python train.py --num_hidden_layers=15 --hidden_size=384 --num_attention_heads=3 --num_key_value_heads=3 --head_dim=128 --intermediate_size=1536 --vocab_size=8192 --hidden_act="squared_relu" --norm="rmsnorm" --norm_place="pre" --norm_eps=1e-06 --positions="rope" --rope_theta=10000.0 --rope_fraction=1.0 --qk_norm=true --attn_scale=0.0884 --bias="none" --tie_word_embeddings=false --parallel_block=false --extras=["capped logits"] --init="uniform" --init_std_qkv=0.023 --init_std_o=0.0 --init_std_up=0.023 --init_std_down=0.0 --optimizer="muon_variant" --learning_rate=0.0134 --lr_mult_o=1.24 --beta1=0.95 --lr_head=0.0119 --warmup_steps=0 --schedule="wsd" --decay_fraction=0.893 --decay_shape="linear" --final_lr_fraction=0.0 --batch_tokens=131072 --max_seq_len=512 --doc_mask=true --train_tokens=520200000 --max_steps=3969 --dataset="wikipedia_en"
MLP neurons of a small language model. Each row is named by its layer, matrix (down: output weights) and neuron, and shows model dimensions 80-207. Each number is 500 + 25 x the weight over its row's rms, rounded and kept within 0 to 999. Numbers have three digits each.
Before each neuron's rows, "fires before" lists the tokens most often just after its 100 highest values on Wikipedia text that the model never trained on. A number after a token or word is its count.

fires before: "\n" 40, " " 16, " St" 6, " On" 6, " In" 5
L9.down1038:504509541535511528516508503509579508526512503486489506559500450528503531533484488499479465502496455500518519493533503511498498488536491534485554495479508473520558505494470492480449503463498483543475474487452495498537445513469494476495485510523541517502480493511500500472529481543490528456494481499522525489449459513466474494481473510505478464496532535521542493524489487490536499526518

fires before: "\n" 51, "." 5
L5.down335:480486498492532530476454500521503510518492474511525501472494521521452499486501471548558463513502498533501506496503494529461474484515488521531475520469536458545519486494533456485483455480503489479558506475478530515516502510490496504486534486513492509503501525492489537494484520499498501479499542521507461502485495520525520462515503457518492534465516507527513501454504491466473519507486

fires before: " " 51, " but" 6, " and" 5, " when" 4, " with" 4
L9.down1003:512533511501465468510506500523510504438478479502515444501533508459499499499491491540504555494483468470459531493438517496493521484489487493513529473523467471464506540503487493475439468473483509544512485473515536488475500494516439489507509464523518494487475493485488530526503514496500502526542512506482492521524499515488461468523497525521466511506543456467506507526510511502542477502470

fires before: "d" 35, "s" 15, " " 5, "ment" 4
L5.down1189:434464491495573515448518498449486492458513485460509494490534541447488493491469475492492492507493495501542528496498558487507517522471504486491498491447510472500538504520464501523515496540520512527521536491468495513499550488536509448461497463506439502560550526508521503462492475488541491518520511483492520455486481515483483503473465465492522484512509538480514487462551533540529496490479

fires before: "9" 81, "8" 13
L10.down846:532494535524501486509505508478459498523496473487505470514490531532529521490544498499560563514524503498505488470506501500481494503493464524482490527481519471489534527498505477482522550464469557500495503519512459475482497483521530513465490489475518474473500512508488494514485487504478507528504506513486484478508479525451504468503476479525464471521513490499501478483486506486509523479545

fires before: ")" 26, "," 13, "%" 8, " |" 8, ")," 6, "." 6
L9.down157:518461482517470516530513477497527548494541511511527488471524507514502522518467459503536511530478521504486514518508522480473477479481463539468523499488514517481565477478493520497490490513480505518466523478498526424489496499501517477507528484503523470501482515529531490519522492499499534493499506511467458472522521524475524561539517509503524475508503493518521522534469505475500503570488

fires before: " " 66, "\n" 10
L8.down1101:514520499478525522488494472485547507465463482479538501478496506524471469506462498514487495533498543422509541450436510497514505476487533474509518477450538516485515476510475475491416516464503527522501524473503485478484463489541457483487519532525474511528492519509501459544508507500445526526528530467453492491504497499523528520492488524505498518461489498531508507557513496494521507539495

fires before: "1" 77, "2" 15
L10.down507:521525497493507512529558472532505510498479506501520499547496511467511516467481489505470477509469475509517507520536462486501496509507472521474472475486504484536541543522523494486533563463486478509487534519547514522539527517460485480465519483508489482522481473482488507493493514445442515489505521511511477554461506526482496495495518475484475508521507492493504461446513499520487532489433

fires before: "\n" 21, " The" 12, " In" 11, ";" 8, "," 6, " He" 4
L8.down799:513480487499537508562524505482510513500500497495488477529516456484503497508508493510473472481531431490516488520490551495492505532518511526470531490522501522468547502513461467474500512421449504467475520495498471452522470558520474478467462487500516513461456508510466523476489510498534540505518507540478487478498533498526484482502484488490459441510513508524449456505480478533485494475529

fires before: "|" 49, "." 6, "_" 6, "vo" 4, "sson" 4
L5.down210:501518527480467476528494483476480534526501474521510492531561544521507506505512487479514500523541547488460481520490492527513506483507523529532500493486489478505498494494516492518470507474516494489468544495487510448463500475488507479564524506498443513556505561482488475508491512479496516524513511495487504475437464488486468467512522501499495472502515484502456547509464488494456485532487

fires before: "9" 34, "8" 20, "7" 8, "5" 5, "3" 4
L9.down17:514465503520517476499534552460509502492518540503485515507531532498541500515489484472514577496474498459470510518489507494511495493509464453500520510495499480495534528535512512496526531522498540520503491502492457492496494453534501483434488519504522515458492492489506535516417500501474523514490483539518507436460477550458504495474472517536481510552454492458467522465508534463509506523517

fires before: "8" 53, "y" 8, "9" 8
L5.down889:473535506507459498514458492462531483492534495501531511514492488525493515506523478448506480500529511506482521469488516493470499507508480460485518489483529498505478532491491471507485516539484483477533498514476480448505512487518538478496447505486477512524478472467483515499476472477562517512493475488508506505458494484513500554482528493504460516480500476455504494523464542534507485459551

fires before: "0" 86, "9" 14
L10.down453:526526526499492553501539510544473496508519506495490528450533524500474502482481531499540505515521516504458475452561537488497509502513517511525520477500497549454500499452501510499489510548527531532465485506492471441519498464470461522497529508488496510503516523477480486470488536484491498518489527538500540525499484501506501530442505506481490526514498520533481509485511496483504480504518

fires before: " |" 27, " by" 11, "ly" 6, " in" 5, "ing" 5
L10.down207:498446482472489472507475450505498501501457515514480475474514541535515534511532540513519518463489534473505512501465507463502522492512520537512525470461495481518456470469534493488517448574514526485473474498447516509512488528530448498484450521458517518436470507561501491489485463510515496481513501531500465523521510491480512446479483511522499511531489531512457512460497467488487509479467

fires before: " " 70, " Apps" 5
L8.down717:496587460491530508480522496496494535453484493524540463489489543479530487500480515524476481508501531492524541474522505477557496488516521460514461438440502520506526467520525493493458507483504522539510494504463572550502465515507467529500491529474500499517518480491494486545481523471458490463518524486521508419515526476498517537511499491524456500555495562508543509469530464491507493500502

fires before: " " 62, "\n" 9
L5.down851:483513448502520493496494536502499493469514521441483493510514532517531480428512480499478517490475502524514487501483489445496523537509456516471469493533499480482529490499512513491487507468515516443496534504537464497523504456484500486481474475510543526507502525516531493512511468510471512519508566494520474515509497489478502489510498500559532503507498468495511520548539499512492510469467

fires before: "4" 15, "6" 13, "2" 12, "8" 11, "3" 11
L8.down1051:533510501525530510507511490521523466484469530500484486560518529514517489496538517529513477483465469527515524459483562479489488524507518462515452509503493488518503514457504495544498466500491508492513506516498469481463472531513481523525490491501528487506525458515511512501526521508495470499497514504504523486505531503501497488509517502520499484529515524512499495491531505507483533536472

fires before: "0" 47, "2" 27, "1" 24
L10.down1008:526500478483475513515503436498503525481485468538475490516490502438451535509467472516473532529486506525467457527527484494481508543500472519500537519485508458525490507482497422473488484484491453545479477483513492525506518510490450511543567547527509480524518459519530509524501502494506522498512507502503482546485508509538547481553508502490512507475489480475549514481514514526487468460519

fires before: " " 36, "s" 23
L9.down1324:509518510507498484465545528505463485486534523522556497518491504485520549476469465532494481530497512429490521513495526476454498528499512519467479469510514503524513462513486497502558553472509504504498543506492501502475465465468468523475541483463503519548544515474479493486436482458478565459494481520510515478476470490485521487510509512493490493496514495510507526501490472536491546515543

fires before: "0" 21, "4" 18, "5" 16, "1" 13, "3" 10
L5.down1090:523533542534498515499464511483470492506483516501539484487470511532454524480463542457452471520502499515520478513533537514503479461455526560514534502474502478523459529494482510536517500475494519484464488456454532504524496508533482485515510499494484474493490530500475513485539537488501520518539528526480507518509484533520525506484505505454515498476500506533502504544524507484519500487552

fires before: "\n" 31, ")" 19, ")." 6, ")," 5, " " 4
L8.down126:478518504504531506523451473505520498538508476557454485499538494520474507482496489532505492514509531522489517456519469548488514503544512523511501479496493472455546486499510485481515538489513484508521494525515506479540461520495477505523511468529503490526524500521518501461522487521512533461483521456461540472522477484520517497502490483505469513494510523523536529479502498508458473525507

fires before: "\n" 61, "y" 4, " of" 4
L10.down1134:473474500538467487452517492499497544527524476466486515519493569514466482507516504479497472551505510487474498482500443497456506425498503533504461537467448515491472487475515446481533488487466489499468493492513479492508470536493472467494471523500505527486531466546525473501465529472529508508521503584511508435500518510502533541519433502530509497483531510521490486512501500518474499492520

fires before: "s" 46, "y" 4
L5.down326:498529519469548463481466473492559491467513503485541517530474492512518494493508492504488508530544500472488495533554532537491524544494521495484551491488508449471520454486498478471472504488505497498500527470509520514520502486539511515526479503528547494523488568512446506486481506532535509438560458483530495542496515500529512497500508509488527482536510522491508471500493531485538491507458

fires before: "1" 23, "0" 21, "6" 13, "2" 9, "4" 7, "5" 5
L5.down1031:523485484516489526511460534508527536491539477518571467471463459408475514501504513494471479476513502485479520535502462511499511456513514504523496510490535491493524446487493534511466502503482487499434523507505480453466528502477482515544510469535443469520476517555518529490519498482482500476512524512490486488458513513525519561538502496503505478501524518507476461456543521489512482485487

fires before: " " 77, " to" 4
L8.down133:539513526503512559519495457479526506494466479461495487478489481484540520527532520506521517528492491495527529514518466474499527472479504522528538497497504515489474471498547474483505500528512472519493538529499476529501481538481451523455478452508504523513517501501471497505461542498544471500516530522492520476499479475497513543542505502509472528526488456499508500479499497527505455485513

fires before: "s" 75
L9.down1356:526479518510467479448447518450499495446516510515496491531506501549556555499493474545498482462496500486515414457493521551464541513549474498512515479524472476508511520456489524469480501512497528494509515528484540462530479485485519522513494537499524501536515516480478492517498513476511479504496475491530477535532511519504487502504462490504509503513500508470517523514484528564509473500473

fires before: " a" 24, " (" 22, " " 14, " the" 5, " an" 4
L10.down398:494491532535477499519500491475494481541495497480446500485526475519414497478535508499530524489517512507459567481512548507510494528479506521504510494500488482497514447480493526511506535533492538520456466486492493497463490497453526506480470481504466491541486508500478503432521481464527448517470440471475519533483482470509522501484497500495507541489470480477495506499475527433504499487499

fires before: " |" 22, "," 14, " (" 10, ";" 5
L10.down781:512511485483480494495488495524537519494449480544507466510518523517485478472458543514460469521517494528448434476500489494518490497479470496491547488512552517519536500511458494504529469497521519506502515527455502450479517452497491469503521468527535530555500506495507518493487517511509500490517495513504476494548467522515503489517527498517516493490518484553454515487515472479500544536502

fires before: "'" 19, "′" 17, "2" 12, "6" 6, "8" 5
L9.down742:489552472458480491465502477506470496578520502487472507506459538480516518492506475522512528499511502490457522461506475504536543478531492518486521509491531475488466492495503464523513494454486456524488476541536511480522468485499426498500488474495489504577478501512450495475515510501489487492472515495505469570499513502505502487539518483521515506476519512497500474475510495454490438524424

fires before: "8" 19, "9" 19, "7" 9, "6" 9, "1" 6, "5" 5
L8.down1063:493506503531498504475507526505526529525494530480515528534557492518550499496507476497500476514497544524478498485473517503508462474503465472465527496451590513480479475510483490482490511481476540542512533501484538480486519561550482494508453501497549542527489499477445506471486516523506513503491490524525514501464516516490499482508491512496477511479515523497462495506461546515450543494506

fires before: "\n" 58, ":" 11, " " 6, "---|---|---|---|" 4
L10.down316:508527536510476478517533484464509546524511537518478478474541515517484475531488524515556487504509526499497505525556485529516531456453510478526446519511488534508466433526517540519447502506495510492500523484515481458463521503511471524505493504495484526512484529489525504472514496515534508486523518512497439524512470450524482472533503532486489467466479500496498536476442532466519545512504

fires before: " " 40, " the" 21, " a" 5, "{" 4
L5.down946:520521485500515464489470476498549508526509486537495477457485487522510498455509494457501471480505486523468523521499512494494515531471499519536521529481507499491490483463513507487506537503514511530557542485521505528473505504469557476492512553491519483534458523454512516510492514496551470532470516491501529486512502458477530495541548519508504506501480512498487536493495494530492529526468

fires before: "\n" 21, " He" 13, " In" 12, "," 4, " The" 4
L10.down322:505491521529563509499496516523580495492491458517480488554475496514488457482461489479502497490462462422518500504462505476454492475503472422499508527521498479469491471541489469477467523486515445474506570545492512470493483508532493452527523511489494540481470532497499493544526517459518444449519501493460453508501514515479499496486503473490493532490506507500497551515490516486466474501512

fires before: "\n" 81
L8.down1421:506511497512509505498491501479537491463499492494514475525469496490502476503515463513524485503549531545496531468513499501513441501523426541501512525526494518529534478477511512525484522491497502444472533506488480440493521496443498487510501466476484512490503552520484525460527433470507516520511488475470465539462475490539494511503492484461513505522511500525514493524489509516507530522450

fires before: " " 58, " II" 6, "s" 6, " |" 4
L8.down172:467546536521481510475560514488529474542488498467486498519527517498513512471487532480491560517470534496510515473521498529465514483477481477512512510531499499487548495493522493526495482477516539454495544521501450570444478467474505508527518508485471553500519538502500516485496519481526492490492487501512526487487506492533530513515458467499530524481483506475509504541550493490484478491460

fires before: " of" 46, "." 7, " and" 6
L8.down640:480517515523484527480511481487550516565506481500503486474545509482515503505521492559541479502455473516475517495485540492501490493480501548530519530483474471478459483482503525483478509511530501509520492497459510527493438499494502480484498479517502457516512524517493518506456507484452491516495516496484506514510506518508512468512537490521536473498482494473485450443472491489525536490522

fires before: "," 27, "." 19, " a" 4
L9.down158:462493511524510472478486531475549513526473514476493490495519472531496477484501476544540495522508482466527528512558495469481512533461491511508518477547525486480542515543507488503488511502531511517479532547520483524505524509458492459513511493499501502501507519533444468494499512478527497464518504537508488493524502500467466516502477467496496465481487514504496542484505491487528473522494

fires before: "," 40, " the" 19, " |" 6, " " 4, "0" 4
L9.down205:512531471489491506520515468495527564522447450517486520484469501468535518490556537493515523521482507507498493487502496518483508492475490481490499476523499490471504509492564559527489517522480484529488527495505504522501481489478480496528495500484497507510509576489488465500515516478519480527519484529470496495483506484468494498521542489496510517488471494519495503519508501503520487468467

fires before: "," 38, "." 18, " the" 5, "s" 4
L9.down514:520512490471498477496491458510531539519492453536563489507506505484502503492508523459527439524515453450502493470529490516539512506475524502482481467521476481469507462508552439500463535472463476477508526501474496495516475513528517487463503550473450487494523493524497513461524517489489528512510511491475480485538542511489443497501501547518500461499475499496485493515504563497503478510482

fires before: "s" 98
L8.down977:491477520529510481501508524521468475500496526496493477549557484531503509471526537539532472459491492527539519529530489491505565490505521476516480489517456416492506455477516537539468510498451501473490492496533525479500487477470505486515516533510485517460521517497526471491453499481472480505509482464517476491498483498498482476470480538476514544517505527523491479473482462523500486528472

fires before: "." 81
L8.down367:469503520465526478549558494551515519483513482535523459472508472501536520512494514537493525484497521494494506495516508527476490503523551518513532495521512504489498534490490467495458488468507468477527494496540489520476523486487457486457488508459493495474475524487502509486521527539523483508430511495494473482482494509513483505487526508426539500482512500473495498486509477498449525534500

fires before: "0" 22, "1" 17, "3" 15, "2" 12, "5" 9, "4" 6
L10.down1511:487473540549515437510471484472490497479460501524471520479534485491485478539500522498476518512505478525546482499488515506486483526489475475481515486535519447479511470468466480482510458533518502490434500555505482476501525508546507489497555505516491495492466495514507509482482458512515499483506503482524520471455511498475502480485447484532527506497473503510517461513533438470478499526550

fires before: " |" 22, "0" 14, "4" 7, "3" 6, "2" 6, "8" 6
L5.down94:536517486487508493490515468560543495507498503510516436516495520484509546512479495467464475481462526504517519514483498465478509467494503501427502530494522478540552488482503541478523518497498470542493550468508525516545479491511451489481503503485501518510534509470479532522510541508496504500501502489514542535452480458518538486541498514517524489477487490518503525503495507477501487516536

fires before: "\n" 87, " " 9
L5.down734:524555491509499444484515478498529506528475487541504515540472505535451547498510490476505499510492482520450489494515473472484460494516484501507483477509520458474518487522519514471493510468481474501504457524523508489493520513471530495441504517494513491494472545498524526495520496524509548449455468479541493493533458508515505554550500510520514498532514448533498475549518514468494460514444

fires before: "2" 35, "3" 21, "." 9, "1" 6
L10.down777:501484496486485506473478499480505514518505478485542527482484462483463478521505501510466474468507502535545495524480489494493478509505559455539477495504514495503458549479525459505531547482454516533487504538575481501525514514470491482516506478476475524525547493497484502519480513482438502493489501478477500464484469458493471531525506501552543455445535472480545477513480545472506465522502

fires before: "9" 45, "8" 9, "-" 6, "ball" 5
L8.down260:499514492521515516524475516479513492511477505486500461495522510467498498508572494485515552487486531498530501487516500524456494501477509489493534505487506465524509498505498495490485474490487474485570479479492491494484501499463499500513488479472476512464537500485498477461528499472491521530488506487483496546522508487498515472498492462488437521529527490498525506496499517493487517501480

fires before: "0" 40, "4" 10, "6" 8, "9" 7, "3" 7, "1" 7
L5.down425:546534490507521487531510497507486519530474552484494474495511487474509487494443461466486513504477464489482502502459531400466486488504469509547510500465540460490516438470498494524481475510514489509480527489481496481494489537519505513514507492511511466501479453501537508497499489503489489511557518469481468453489534539519485480523488484516500479483514511480484493482485482510477485494497

fires before: "s" 47, "t" 8, "6" 4
L5.down153:473513525483481507515518525486481483550520488482499501504517463494521481520501501488521483474489486491474508510517529516489529525497502505533483479520505496522487495494515533507501459465444487522499505441500491512485507494492496516503536471511526510465534509475525548500509526464516527478537490554508510478482498492506525476489511522546489481456538481514541526534532507485502478463483

fires before: "2" 49, "3" 15, "1" 10, "4" 7
L5.down174:495520465498476511533491495524515487520505458538474499484539503527512524454506495500509525492498486505494505450584505525533481503484478486490521492472517499467480486494491515524509489459513498504523516473516466471456504520464518484496489485477521525522429523479454500502510520515545581504486496480502504452474471476485505502503519530503514499483492494488480463501496452530516484509468

fires before: " " 39, "," 13, " (" 8, " |" 8
L5.down511:459510487506490489509530507502571509487478461542499510513517494490524493442470456541490472521516495545442537471473493532517520464495500518495543471502507476475545540509471510504468478492528448500431498478490461481503526478506470473558488526520492474543477538511510499470489501534509485461549503515519460526498481526471487503472531491520499505489504538541494487508466499523518529524504

fires before: " by" 13, " in" 12, " to" 11, " as" 10, " with" 9, "," 7
L5.down1:501494476531534453491551515519551524524481503516478526514508519467534547518531500516495496531513495504462477495481484509505531489501560539497558490530472492515534501508492499503521481480454507476517492535459530511540476480514503549475491484552505534546554467511464476498507473503530518500500521531502482455459485490475522472502509477482519500465473498490514502500505510469461521466452

fires before: " by" 50, "." 8, " with" 6
L9.down550:529508497501516464471519488500525514516497491468509463502484502500519494522515465498486542510504500484495571490507522507534523500506551521516524535518490512508498516518509510521501463509523491463492488510536513495516512503532473526458523568460558495489483458520477494472462454482479476460499511506486532527472512529474529420490476516485540525491492501453510513449479522525456483562482

fires before: "1" 34, "2" 20, "," 7, " of" 7, "vers" 4
L8.down111:511498494497472525485481501483486560508508487530486506474497505485506533498510504526485489492517476478553485489505533527487532510501482450525489522483513510509495526487491471522505456476499482464494504507542525445482503485465480456540527551533530495501460505523527510451542507460498509490521501515471504500530486514560479459528482495483474444462542477495489494530473488503490486544481

fires before: " " 74, " −" 4, "\n" 4
L9.down1505:489486495521546451498487543484481504458511506501451490497509520476511523461577514518488500502500499521495514514509501489494490498504494522500474497502519509486451499396560529526507535498506478500533577475530513546469510472487516492517506534485509486483571507520501529451500510546506508491544506486537519459478470500468512486519532440502471490548506483495495488511519504505429543477514

fires before: "\n" 32, "-" 8, " well" 8, " the" 6, " a" 5, "1" 4
L9.down984:469551511472487499549520516482512515515552514504510530487471498533493531516478494520526518509531501498495521509468488477465481481548485531537516503527469522508514446495491493517487527485502519494512503507518510502480466477474550491476514480522517436504522495503495518487521477545475515497498507488514516482502520480512485500527468486476541450468495488518552489523517512496497524530460

fires before: "0" 35, "1" 32, "2" 18, "-" 5
L8.down1514:514491545499505494524510534481526468469511505540495478456495545446503472466533491459470483535522458513532488474525451508500505489489507521480495485499508503507504518483540505530480493526486538488485543511457499480469485486462495478509540526472515496542484502510457526527526473524500473511518470464525476511484469470507552505500540523538471512519507491476523529522485525478518509497502

fires before: "|" 57
L5.down121:501454522487543487507500500574517494488522453437480493473487536465532510515462480517531462475525481545503481527483489483535477519521487512515492526510523472480514504521530531498513493477494489505512512482460499497519476544514479512498524491498532520475478532493498522528511511540491469477520443512483483545534537472544479491456543496459514457491543509554535569463505481508493552500478

fires before: "\n" 98
L8.down282:534497471534501500531497492487539517491518500484498460499483526490487453508526486493488452524522528528508490473492510527539513481518474512502509483514478498466526479502512468513480469505508472464454520462496499522502500533511534499484519517482491547497496498533518558468475439521495505527495480449511523518465516493512518484510498482497510472485531494519484522463486517467524479533516

fires before: "1" 48, "0" 31, "2" 19
L5.down1513:472513479498501576491479484491474538496481469528532497475502464501500528480509502507470504563517489505458505506525517545515503495505522534550482502504502478487474512482491468484497500484512489492442503524508537461528471453478479488546543494489495495480471486489486498528509571509476494508528527508497501531495500499515526494502529488436447468559478501507495491503537521488548477467492

fires before: "5" 39, "2" 26, "6" 23, "7" 4, "1" 4
L10.down601:474473534511495542492491507476505523515505479488481461482494527512513513482500525457539509539469490542516478516525506524485514509520487463527518536527524460553467506479468479500467566495532479486483489540446493523445484519515501514483508487506541501505558551523517512541541496496489522479525468488498493506562481508515506494509520497488502492496487506509522475508484514517481492474483

fires before: "0" 55, "2" 14, "1" 12, "3" 6, "7" 4
L9.down148:437537531486467500494480498476469474555495479517496458519471508504475537512463466527535501534540500461479543471508509515537522503515500473494478479496536502500487476476477484560489504471490576522515454477491515495501479544483500493502510490492518532497512488485504495487480516520502509520518504508500460425470520525509507504513483536510499488450511578482474484512530466514462500510503

fires before: "." 27, "2" 14, "|" 10, "1" 7, "|---|" 6, "9" 6
L8.down19:536499497458515493507507525482485462530485452503508505505468568523502502480468535520496505548486513491491486459512505541528511464481480480495484492524498484508487538542506475462500490479525476480486510533475518517483485477550495486491499495478517523461537449522536492511504536468487451531494520513524512505527479513524466482487509540499527507483545489534513460463448474481495533469510

fires before: "s" 74, "t" 6
L10.down54:430524521496513504502542535463507496536491509492472505492539498491495518480531506527524480512476500496503474486460512477507515467481485464511515509518494530464501441500511481513518516481523503500524494460498522547486493452452490508469495481517477533488508464461503498502509514508505507482559505475479547464477473543488468450537486485512481535481503506517500518497465492582505543492513

fires before: "0" 22, "4" 20, "5" 10, "1" 9, "3" 5, "2" 4
L8.down730:537481519493446491524534494484493486499497419515516502487544492472481514462484442505522505570505455523499491452491492549537475532462490513507471498470474531478464472498445482500479517461544475515483568452484527478514491487522507480510501496484502488520496480557519494465508438492510546469509466498466480500479516510482511488477529524478453539503512475506529496521516457535540526518499

fires before: "\n" 98
L8.down1131:509471508487528503485489522464509497516464504463490458476481514517469478525556463519515498514519486530525497482529490507487510498537477528492517528450488490489497455506523502502474554482506449475517520507488497506507495513500483493505505507500497558463501476528500495507483466508498525568522504512510484511464487496514508464514519511508493454517495483551508543512502501457509451524504

fires before: "8" 18, "7" 14, "9" 12, "4" 12
L8.down520:521511538484489484497501487497485486491486500520500537477517481515478458500483483481505523486513470532477489481499480503490496482529446512457478500504532512514477502521498496474507510510454475521513515460479466455507482508492523483526494539537494481460482462508468566527486487493514485535517494490505493501511453514466506490506485485487511527534519472514521458493496492460511494495535

fires before: " " 48, "0" 12, "1" 9, " Years" 4
L8.down203:476534512502540458467515484475524518484488509555525542478479506464505479506511499522487515486497483498502518511491480480487533504510495496489496555448514520518515516482500484495506500484525538518529478535536493485539517546473513437504512527521555531504540495500495473477506511519491523535526496512493544514515467513493490523526528526485474513511476505514493487548505528506498530517508

fires before: "1" 30, "9" 10, "2" 10, "8" 7
L8.down1293:462492489555440506481507467511532484459485498528455528488520455507494526529479443512554519506515496457488515508496489509509478487485449504539518437550512516490517510464497493502518503433518542501485457517478484499465511474511527497478504504501512500496484501445491489483529484521527525488501526541508481523510483564491510468504517482482486500485486507502497504479490500498495535534433

fires before: "2" 56, "3" 11, "0" 8, "1" 7, "8" 5, "4" 4
L8.down285:518489524523504524495502472504485513507529497549476504527527555510483522496478488520473476495502490466508502500513505518492500516508488492508501512517524457490465489513533495480506483508523486487494526506528472520458451512484552471540518456490510518470539508522536511492503543479506520478470503456529502461483493450538490523495516477526528472448517487489503534537445468500511479485494

fires before: "s" 85
L10.down667:523502497458508533487494538472508506534505508486484498497507507529550543502514541482524519484530505467514506470518467491497491535495541509515457523495506514527505490465535493490525491444463517482501506479499530542519534505516519517491477479514468526494511530491508503552465486497491474499529517470507515509498524479488514458502537500494503492487525473463530524493560467496491485513519

fires before: "|" 73, "mo" 4
L5.down966:521502459473504467506517506510466524517549473494533481508498527489484487493511538479478483542531499481488540547470477540532491522510473482527476526529476408502514431499536514497500515509495520483506507531479491467525534505526465487536492538537476491527494510529484535501489519497492485497530496511479459454497470489488467495502501518445537508505538485505528527460467463487491480494495

fires before: " " 37, " the" 21, " a" 4
L9.down243:519511488521508546483495504481537505496506522511480515504493528486500510502499467497537535464512488515509483440492521496507523499461442475536458530448436493553509496484491501465494505544505508528524470492511512455497501444480567494520508512535505470505486533486496505451501529519518486471522500524462483475534497520521495516517497494509508488489517506503502470517457519469503509548488

fires before: "1" 27, "2" 19, "0" 7, "3" 6, "5" 4, "ign" 4
L10.down623:488456485478517481524479482486493516463537461554512547530534454508491491520523509471492500516486421513507476478511498512476492488464482463486512498450505495504499485531492483532524484539474543516480486468488464498480513490514503474577519469506527535506477473510457495525482463498497468528506520497495469511492475545462525491469468527507464526459526508491532470490445490515505496463527

fires before: "\n" 56, "s" 4
L5.down1205:470505479462511478520501504517512504464475467520526510521520497488476453513529476510498453505518492486463494517533477493513475523493486495543500548526454488526527431483536486471508473513496507477518482512506531503531494493501489494470544479454484497449482581502468466522502490489462554466489547493514538519460499495494513500450519483507531493486480525508471512520501506529573499499526

fires before: "7" 32, "3" 19, "6" 17, "2" 8, "8" 5
L8.down949:523427461488515516453501498452487487479465514519529474525499490511477521502497491476476467485496537517509499487505519524542513519509523511523483444492513481540472480520509496477502496489476484505430491507566515476484487479472526527498551484533492497559579511489500513519489490507499504503531496491497522465461494530531493497481505496531509510466531448517502518496539494507512482508512

fires before: "." 95
L10.down162:510465526524534459485517517489521529530534511534493467495504522538516502480511489492512519507555500485527519492517465486514468512496531512489491489511487490474481526512511504489522511509527490473521474523479471497470529514510462477494493480488502533437509496509481470560477490486532458494459496489510482439487517551481441468481513480497540525488488477531492501508468568511518508525481

fires before: "1" 54, " of" 36
L10.down483:511505480441496494537502487505491499504489506490526505460532481514491485483525480485498526495479467560493506464494478497479507482521479508529508458444476494479451497457511507470535526498506457474492498470529539493474470495505500476482483482497512465504516508484480499506490483461491483480580513468513511486449490539498551506522561482485464475491514489478496450509503524539456535504503

fires before: "s" 19, "es" 12, "ed" 10, "ing" 9, " " 8
L8.down1174:470503470505453509490521457480519480537498481501473516534532506523523544506505475515513534531518468462475500494498486519491505528498498443489484494525514493457478458520507525462507518507522458480527512493478507497476516477558496502504488488491477466470499535532472505530513532487502518486519548510458499532514532491487532497532492538496521467490475524480507532492558499501508523449523

fires before: " " 69, "\n" 12, " —" 5
L9.down759:537531491522522494440503502519504496448470576527496478497527504520522463520509531493518497504501565484489507478488487469473542439521489459521481469473499495476477477490503501522514519491470523501554506519506477469481514500475498446540530506553469507530469542465516472510494499495483464504537522512537486519527508467557488518568502522496488479484525560506507500487502500502485473500506

fires before: "\n" 34, " of" 18, "==" 9, " ==" 7
L8.down582:520513497496461474487516513501499501509479507497516504461507561507498530537493488493534498507526483536496501526481496525523478490514489503526469521502491491500510534445494504508496496516480495480519515554510531516488525510493489461499462503536477485477474523516490508488537544455492524516511482535527537496501500525484508487522466514467488479519518505506514449503471488503500509495504